Part of a small language model's weights: 93.2M parameters.
MLP neurons of a small language model. Each row is named by its layer, matrix (gate and up: input weights) and neuron, and shows model dimensions 512-575. Each number is 50 + 10 x the weight over its row's rms, rounded and kept within 0 to 99. A neuron's up and down rows have the sign that makes its largest values positive.
A block is one neuron, or neurons of one layer that tend to fire together. After each block is what it responds to, as a language model described it from the Wikipedia text at the highest values.

L7.gate522:41 42 62 53 71 55 44 38 62 65 53 57 42 57 72 67 61 64 36 40 43 70 53 46 52 45 36 47 58 63 48 49 57 50 55 50 37 39 59 48 25 43 47 44 37 44 44 56 46 56 48 48 51 44 55 46 61 52 50 45 57 44 60 34
L7.up522:63 64 42 46 51 37 56 49 54 55 50 40 53 32 61 38 35 45 44 32 47 32 61 46 66 51 63 41 43 73 49 23 49 45 60 39 45 55 46 65 78 51 77 41 47 55 54 36 53 48 58 58 53 52 59 47 42 47 56 43 50 54 43 70
L7.gate524:67 57 65 46 45 51 45 51 52 62 50 46 43 41 62 58 41 64 57 52 56 59 42 38 47 39 39 26 36 30 59 65 41 46 41 30 39 48 50 51 42 37 39 52 66 53 49 47 63 66 49 38 42 52 64 72 56 38 42 42 65 51 41 49
L7.up524:53 60 57 51 65 46 51 47 58 40 41 65 31 51 51 41 49 57 40 48 57 69 50 46 45 40 39 47 51 50 56 50 40 64 73 52 59 37 60 43 66 40 62 54 39 30 57 46 36 46 37 59 53 54 42 40 54 35 61 47 71 37 52 52
L7.gate932:48 60 60 42 60 50 50 64 64 40 44 37 55 68 63 52 46 38 45 29 59 70 49 55 57 63 43 60 33 49 51 55 58 36 49 56 44 39 70 53 47 49 34 35 56 51 42 55 42 64 44 46 56 48 56 34 60 52 40 46 62 42 41 38
L7.up932:44 58 54 59 60 49 67 42 58 47 45 68 48 52 48 46 48 41 66 47 66 64 65 54 55 53 39 51 44 56 56 34 48 45 56 36 48 41 67 41 60 49 56 43 57 45 44 67 74 40 46 53 41 53 45 61 60 69 58 53 51 49 62 57
L7.gate1483:48 47 46 39 65 59 65 49 45 42 42 46 53 49 52 58 65 43 48 35 54 76 53 52 42 55 39 55 58 35 51 49 70 43 60 51 34 45 46 61 45 55 51 49 48 41 49 35 48 62 45 53 39 44 67 65 39 61 36 51 71 45 49 62
L7.up1483:51 43 52 65 38 61 56 44 50 47 53 48 47 60 63 62 54 49 52 63 55 61 35 46 39 57 43 48 33 55 55 40 47 39 67 23 61 35 77 45 40 52 48 43 45 39 49 59 65 48 35 54 65 68 46 44 48 36 40 60 27 60 51 42
Responds to: The last piece of a year or time word closing a temporal adverbial before a comma or clause, e.g. In 19|58, following week, that year.

L7.gate268:59 41 44 53 53 57 54 55 21 42 48 52 62 47 56 52 35 44 44 67 54 39 30 63 33 38 37 45 53 54 42 61 58 57 39 31 37 57 53 64 50 51 40 60 42 53 48 62 25 45 53 55 57 65 59 52 42 47 60 61 59 52 49 54
L7.up268:61 41 39 49 44 66 62 53 38 27 42 57 41 47 60 67 47 45 54 66 46 44 46 62 24 46 36 44 40 50 45 51 54 50 41 39 52 63 58 60 57 51 54 75 53 48 56 49 46 38 49 59 48 69 58 48 57 41 52 62 41 46 55 56
L7.gate1218:43 45 38 51 66 51 55 50 47 50 51 64 62 57 55 60 79 40 47 65 66 46 60 70 54 48 47 38 45 38 70 63 53 57 44 38 40 53 52 48 72 55 51 46 55 53 45 30 58 63 50 50 47 52 44 45 38 60 45 46 79 45 15 51
L7.up1218:64 42 35 53 51 51 46 56 46 59 57 66 55 36 48 47 58 46 46 31 51 56 33 58 65 45 49 42 55 55 37 40 39 40 36 50 45 58 54 61 58 47 52 39 58 59 49 47 52 65 70 50 49 36 41 38 36 66 33 46 59 63 53 45
L7.gate1316:53 29 43 39 57 58 37 41 31 45 45 33 63 36 66 33 42 42 55 39 50 63 63 48 51 48 49 30 26 43 51 38 59 32 37 42 56 49 71 50 53 61 56 57 55 59 36 46 51 59 42 50 45 48 58 72 66 47 56 42 56 70 42 36
L7.up1316:50 67 36 53 48 65 54 50 57 42 44 57 60 54 54 41 59 55 33 47 41 53 50 68 55 49 65 59 50 27 57 46 49 37 36 57 49 39 47 52 47 48 57 63 34 66 47 54 53 41 49 49 55 47 59 55 39 39 42 55 55 47 47 63
L7.gate1683:45 51 39 47 56 52 37 62 45 52 48 40 62 55 60 37 40 39 45 71 70 43 58 38 53 47 35 56 59 51 68 59 46 40 33 71 52 32 60 41 45 48 35 51 53 40 57 58 50 61 46 40 52 64 39 63 38 51 42 50 61 45 49 52
L7.up1683:59 63 46 52 52 46 51 58 51 32 36 42 61 38 44 53 44 38 68 34 55 48 53 52 55 51 71 48 49 33 44 52 36 56 35 40 34 33 61 58 56 60 61 46 35 63 53 38 57 58 43 29 48 47 33 53 52 43 57 65 40 48 43 60
Responds to: The hyphen after the 978 prefix in ISBN numbers, or the space after ISBN, as in "ISBN 978-1-58"; weaker on years, list separators, and conjunctions.

L2.gate185:27 36 47 51 52 47 60 65 50 44 48 46 53 52 54 56 35 60 51 65 58 57 59 53 57 61 60 47 40 53 45 55 39 61 43 59 49 50 19 62 43 58 66 73 63 44 67 42 54 61 38 56 57 55 48 63 70 35 43 46 45 49 80 47
L2.up185:39 58 59 62 35 69 52 65 48 53 59 40 62 71 57 63 58 63 61 46 45 39 54 64 57 50 48 50 45 48 34 56 46 48 67 61 47 61 27 79 35 37 45 46 42 42 61 50 51 68 58 53 60 61 57 57 58 42 48 66 53 62 63 55
L2.gate330:51 57 44 51 59 70 55 52 41 35 63 40 53 68 62 49 40 46 63 35 56 36 60 49 50 43 55 50 69 43 44 57 42 36 55 43 51 43 54 55 40 40 56 41 38 50 50 54 57 48 53 66 43 51 58 42 51 51 74 34 80 47 43 46
L2.up330:27 38 46 54 38 56 42 39 62 51 49 42 45 49 37 57 41 37 45 40 42 48 52 44 28 40 71 70 53 50 48 43 54 51 47 56 49 32 48 66 50 47 61 45 56 54 41 62 47 45 41 46 57 43 55 60 37 48 71 47 44 44 58 55
L2.gate601:39 35 45 49 53 50 62 53 76 36 41 39 49 59 63 38 46 53 54 63 54 56 34 59 33 52 52 43 41 51 59 63 32 51 35 45 50 47 47 41 44 42 45 42 42 54 58 46 63 68 59 52 35 46 55 61 39 39 50 37 52 58 39 35
L2.up601:62 60 37 58 46 57 73 41 40 46 42 50 59 43 46 47 44 46 54 60 36 50 49 52 44 67 62 59 49 54 51 60 50 49 27 28 55 37 19 49 65 57 47 43 47 60 50 56 53 42 57 46 58 28 55 55 40 52 53 63 49 52 70 43
L2.gate699:55 28 44 63 52 62 53 45 42 50 40 53 49 36 65 55 53 45 49 65 46 52 44 55 53 46 45 47 53 39 38 71 46 50 52 64 28 74 64 31 48 52 40 49 33 49 51 53 41 45 49 54 47 57 51 40 62 46 38 53 65 46 61 43
L2.up699:67 47 56 49 35 66 53 57 68 64 38 64 48 35 47 40 54 51 48 52 46 71 22 44 33 47 35 37 63 58 48 44 48 56 59 63 38 40 57 46 51 65 60 57 40 50 50 60 50 62 57 50 52 56 53 39 39 56 39 45 52 46 52 45
L2.gate863:55 33 37 55 50 34 63 65 38 61 50 42 53 55 62 52 55 49 66 41 63 52 47 64 39 50 59 40 41 60 36 59 64 48 47 50 39 69 54 55 54 55 55 62 52 27 44 38 57 52 72 60 49 37 50 66 62 43 50 50 44 54 46 54
L2.up863:63 64 47 60 40 41 36 41 57 50 41 43 37 52 35 54 55 60 50 56 59 63 35 47 67 51 47 59 63 36 33 35 63 70 51 33 53 31 31 41 23 57 47 46 49 61 48 54 50 64 57 47 45 58 34 57 67 41 48 44 51 48 57 58
L2.gate866:54 57 37 46 57 39 43 56 47 51 47 47 56 49 63 42 43 57 44 38 46 58 51 44 62 41 70 52 56 60 61 54 66 50 69 62 41 65 33 66 46 44 57 49 39 66 43 63 58 49 61 41 36 56 52 68 52 34 47 39 55 48 60 44
L2.up866:52 61 44 38 47 46 58 51 54 50 41 34 52 37 49 49 53 61 42 50 52 49 42 51 60 51 57 61 54 53 53 39 50 59 51 44 37 67 28 46 50 54 62 38 41 67 39 55 54 47 69 43 44 45 46 57 57 54 37 55 80 58 51 44
L2.gate930:45 62 44 40 23 53 38 61 37 44 53 39 42 38 55 43 59 51 51 37 64 51 52 50 41 48 62 43 44 60 45 53 54 43 58 55 58 70 54 80 56 52 42 48 28 47 43 72 36 52 38 51 52 48 49 53 53 38 61 48 38 47 34 53
L2.up930:52 61 48 48 42 38 63 50 59 42 50 48 39 54 62 60 50 54 60 40 52 33 68 63 47 49 35 66 67 47 27 45 47 70 70 43 51 61 35 43 68 52 60 50 46 45 53 55 59 63 54 67 47 56 56 65 29 38 58 38 62 52 27 42
L2.gate1154:46 43 32 56 50 40 72 59 58 48 52 54 51 59 70 53 56 40 62 49 58 65 54 50 56 54 58 39 54 45 51 61 56 59 50 65 54 46 58 54 57 50 66 53 49 48 66 50 66 64 45 44 37 47 53 48 61 46 29 32 49 60 28 46
L2.up1154:76 40 53 65 65 50 56 50 68 45 50 44 49 59 64 46 63 49 53 57 72 63 42 71 42 55 38 52 49 58 51 55 42 36 66 63 49 58 63 58 57 47 84 34 43 56 47 46 28 46 61 42 43 36 56 49 37 57 50 79 30 31 51 36
L2.gate1236:48 41 45 50 46 46 53 45 44 36 57 36 31 51 48 42 61 56 49 47 62 40 64 71 48 45 56 40 49 58 38 48 45 43 41 57 47 70 43 76 59 48 51 57 51 36 51 47 42 48 75 57 57 49 54 66 42 55 74 48 49 66 51 49
L2.up1236:40 59 45 42 45 56 32 49 60 54 50 54 48 33 53 46 58 52 40 65 47 61 57 52 47 57 75 57 61 44 45 63 40 55 45 60 55 40 70 23 53 43 52 58 58 52 46 24 52 48 41 62 57 52 45 58 58 33 45 45 46 46 46 36
L2.gate1522:46 52 45 52 61 55 48 80 55 48 53 49 31 42 69 50 52 55 54 64 47 28 35 67 43 52 55 41 57 42 49 60 46 33 45 48 55 57 66 37 39 42 59 64 37 48 58 55 59 59 58 51 44 49 43 56 46 47 36 60 53 45 45 41
L2.up1522:67 57 41 56 50 58 56 47 44 45 40 37 35 54 37 58 35 52 66 58 59 61 50 57 39 36 52 52 35 49 36 54 50 60 67 53 45 50 34 76 65 57 33 71 48 33 56 61 49 52 37 64 58 62 53 51 49 56 50 45 42 52 50 45
L2.gate1666:57 57 16 42 39 43 39 64 50 44 38 40 66 54 63 50 39 53 39 52 45 44 52 54 41 35 44 52 54 28 40 59 41 42 43 64 38 62 46 40 45 39 44 60 24 68 52 54 44 33 51 67 40 55 60 43 42 37 54 55 56 52 52 42
L2.up1666:38 57 39 44 38 37 30 58 46 54 48 48 62 50 33 45 47 49 53 47 28 45 48 61 31 63 46 48 43 56 44 64 36 50 51 57 53 58 57 55 67 46 50 48 46 56 43 56 56 52 59 47 49 51 61 51 41 47 56 46 47 45 53 51
L2.gate1755:56 42 33 55 48 42 41 66 46 50 42 36 72 52 75 59 44 59 53 53 54 62 45 47 47 48 65 43 42 47 49 60 57 39 51 54 43 60 56 63 50 54 46 53 48 41 45 47 52 49 47 45 45 50 56 48 56 38 61 54 42 38 45 44
L2.up1755:66 57 46 54 42 54 62 60 39 63 49 43 52 65 70 72 63 71 57 43 69 45 40 48 53 52 48 53 43 36 43 42 71 24 56 40 40 65 55 44 50 55 51 42 52 45 59 44 26 60 48 33 46 49 57 50 65 53 42 49 56 38 46 36
L2.gate1910:60 47 54 38 53 63 47 42 36 65 57 49 67 34 55 47 30 57 54 64 63 54 38 43 45 51 42 38 48 60 49 49 46 46 34 61 50 41 50 40 43 56 59 51 52 37 44 38 34 58 51 47 53 57 54 62 57 46 51 53 56 59 67 40
L2.up1910:45 57 58 42 33 54 49 51 48 47 52 47 53 57 57 45 51 47 47 35 65 37 52 47 39 58 41 43 45 48 41 60 56 58 45 40 52 42 65 33 61 32 51 72 38 84 30 45 45 49 53 55 56 43 51 51 54 43 67 41 42 57 71 36
L2.gate1944:54 62 37 44 57 55 51 61 34 48 59 51 53 58 36 57 61 58 64 37 55 39 52 38 50 44 53 48 44 58 66 43 71 49 47 56 56 56 46 38 44 60 45 67 47 57 60 25 50 52 65 66 37 73 67 53 69 60 44 53 66 51 54 53
L2.up1944:63 50 44 54 57 63 55 62 65 40 41 49 37 48 36 63 58 59 64 48 46 45 29 52 53 58 45 43 49 51 57 41 44 62 68 29 50 32 46 44 65 51 49 57 60 68 48 53 45 49 53 49 53 44 46 53 43 44 74 40 51 36 52 55
L2.gate2164:54 59 52 52 49 54 32 60 43 45 47 37 39 49 65 67 46 54 46 38 57 38 52 57 54 40 55 47 43 50 51 50 44 51 56 57 43 67 45 69 44 52 46 62 36 50 41 43 47 36 56 52 32 53 49 73 45 24 73 38 52 54 46 44
L2.up2164:57 46 49 38 45 58 39 66 43 46 47 37 51 53 64 62 49 61 41 35 57 35 50 56 55 48 53 57 53 43 50 61 34 61 49 52 35 63 42 70 34 47 49 49 30 53 37 47 24 50 52 50 21 51 54 58 61 34 61 50 60 60 41 45
L2.gate2199:54 38 50 35 45 46 53 42 59 62 37 44 29 49 67 61 48 52 41 52 54 20 44 65 39 59 48 50 59 57 39 58 51 45 69 32 54 58 58 38 48 54 56 74 39 57 51 36 54 33 48 45 34 51 36 59 48 51 69 66 38 62 42 51
L2.up2199:49 47 48 57 46 55 56 49 54 63 73 53 46 54 65 48 57 53 48 41 55 54 54 51 52 42 64 50 61 32 51 53 51 43 64 60 60 47 45 42 59 41 55 74 61 45 59 33 30 40 52 53 54 49 57 51 55 51 54 67 62 41 38 45
Responds to: Hyphens and en dashes joining numbers in structured lists, as in "2021–2023" career spans, "ISBN 978-0", "ISO 639-3"; also capital J word starts.

L5.gate1221:48 40 37 52 50 64 50 48 61 27 31 41 59 45 39 45 59 36 36 53 53 59 48 57 39 39 32 54 49 39 54 53 30 36 48 53 56 41 34 60 62 51 45 65 41 27 50 69 50 45 42 55 38 50 52 47 27 42 50 46 46 51 46 53
L5.up1221:57 50 44 57 55 46 59 65 54 44 44 49 46 45 46 39 34 59 42 48 65 46 55 51 43 54 67 54 47 66 52 49 48 41 50 45 44 53 74 52 83 50 55 33 32 42 42 58 50 59 36 43 61 53 58 47 39 54 64 30 44 42 43 28
Responds to: The last two digits of a four-digit year, right after a split century prefix such as 19, 20 or 18, often in full dates (19|88, 20|03, 18|62).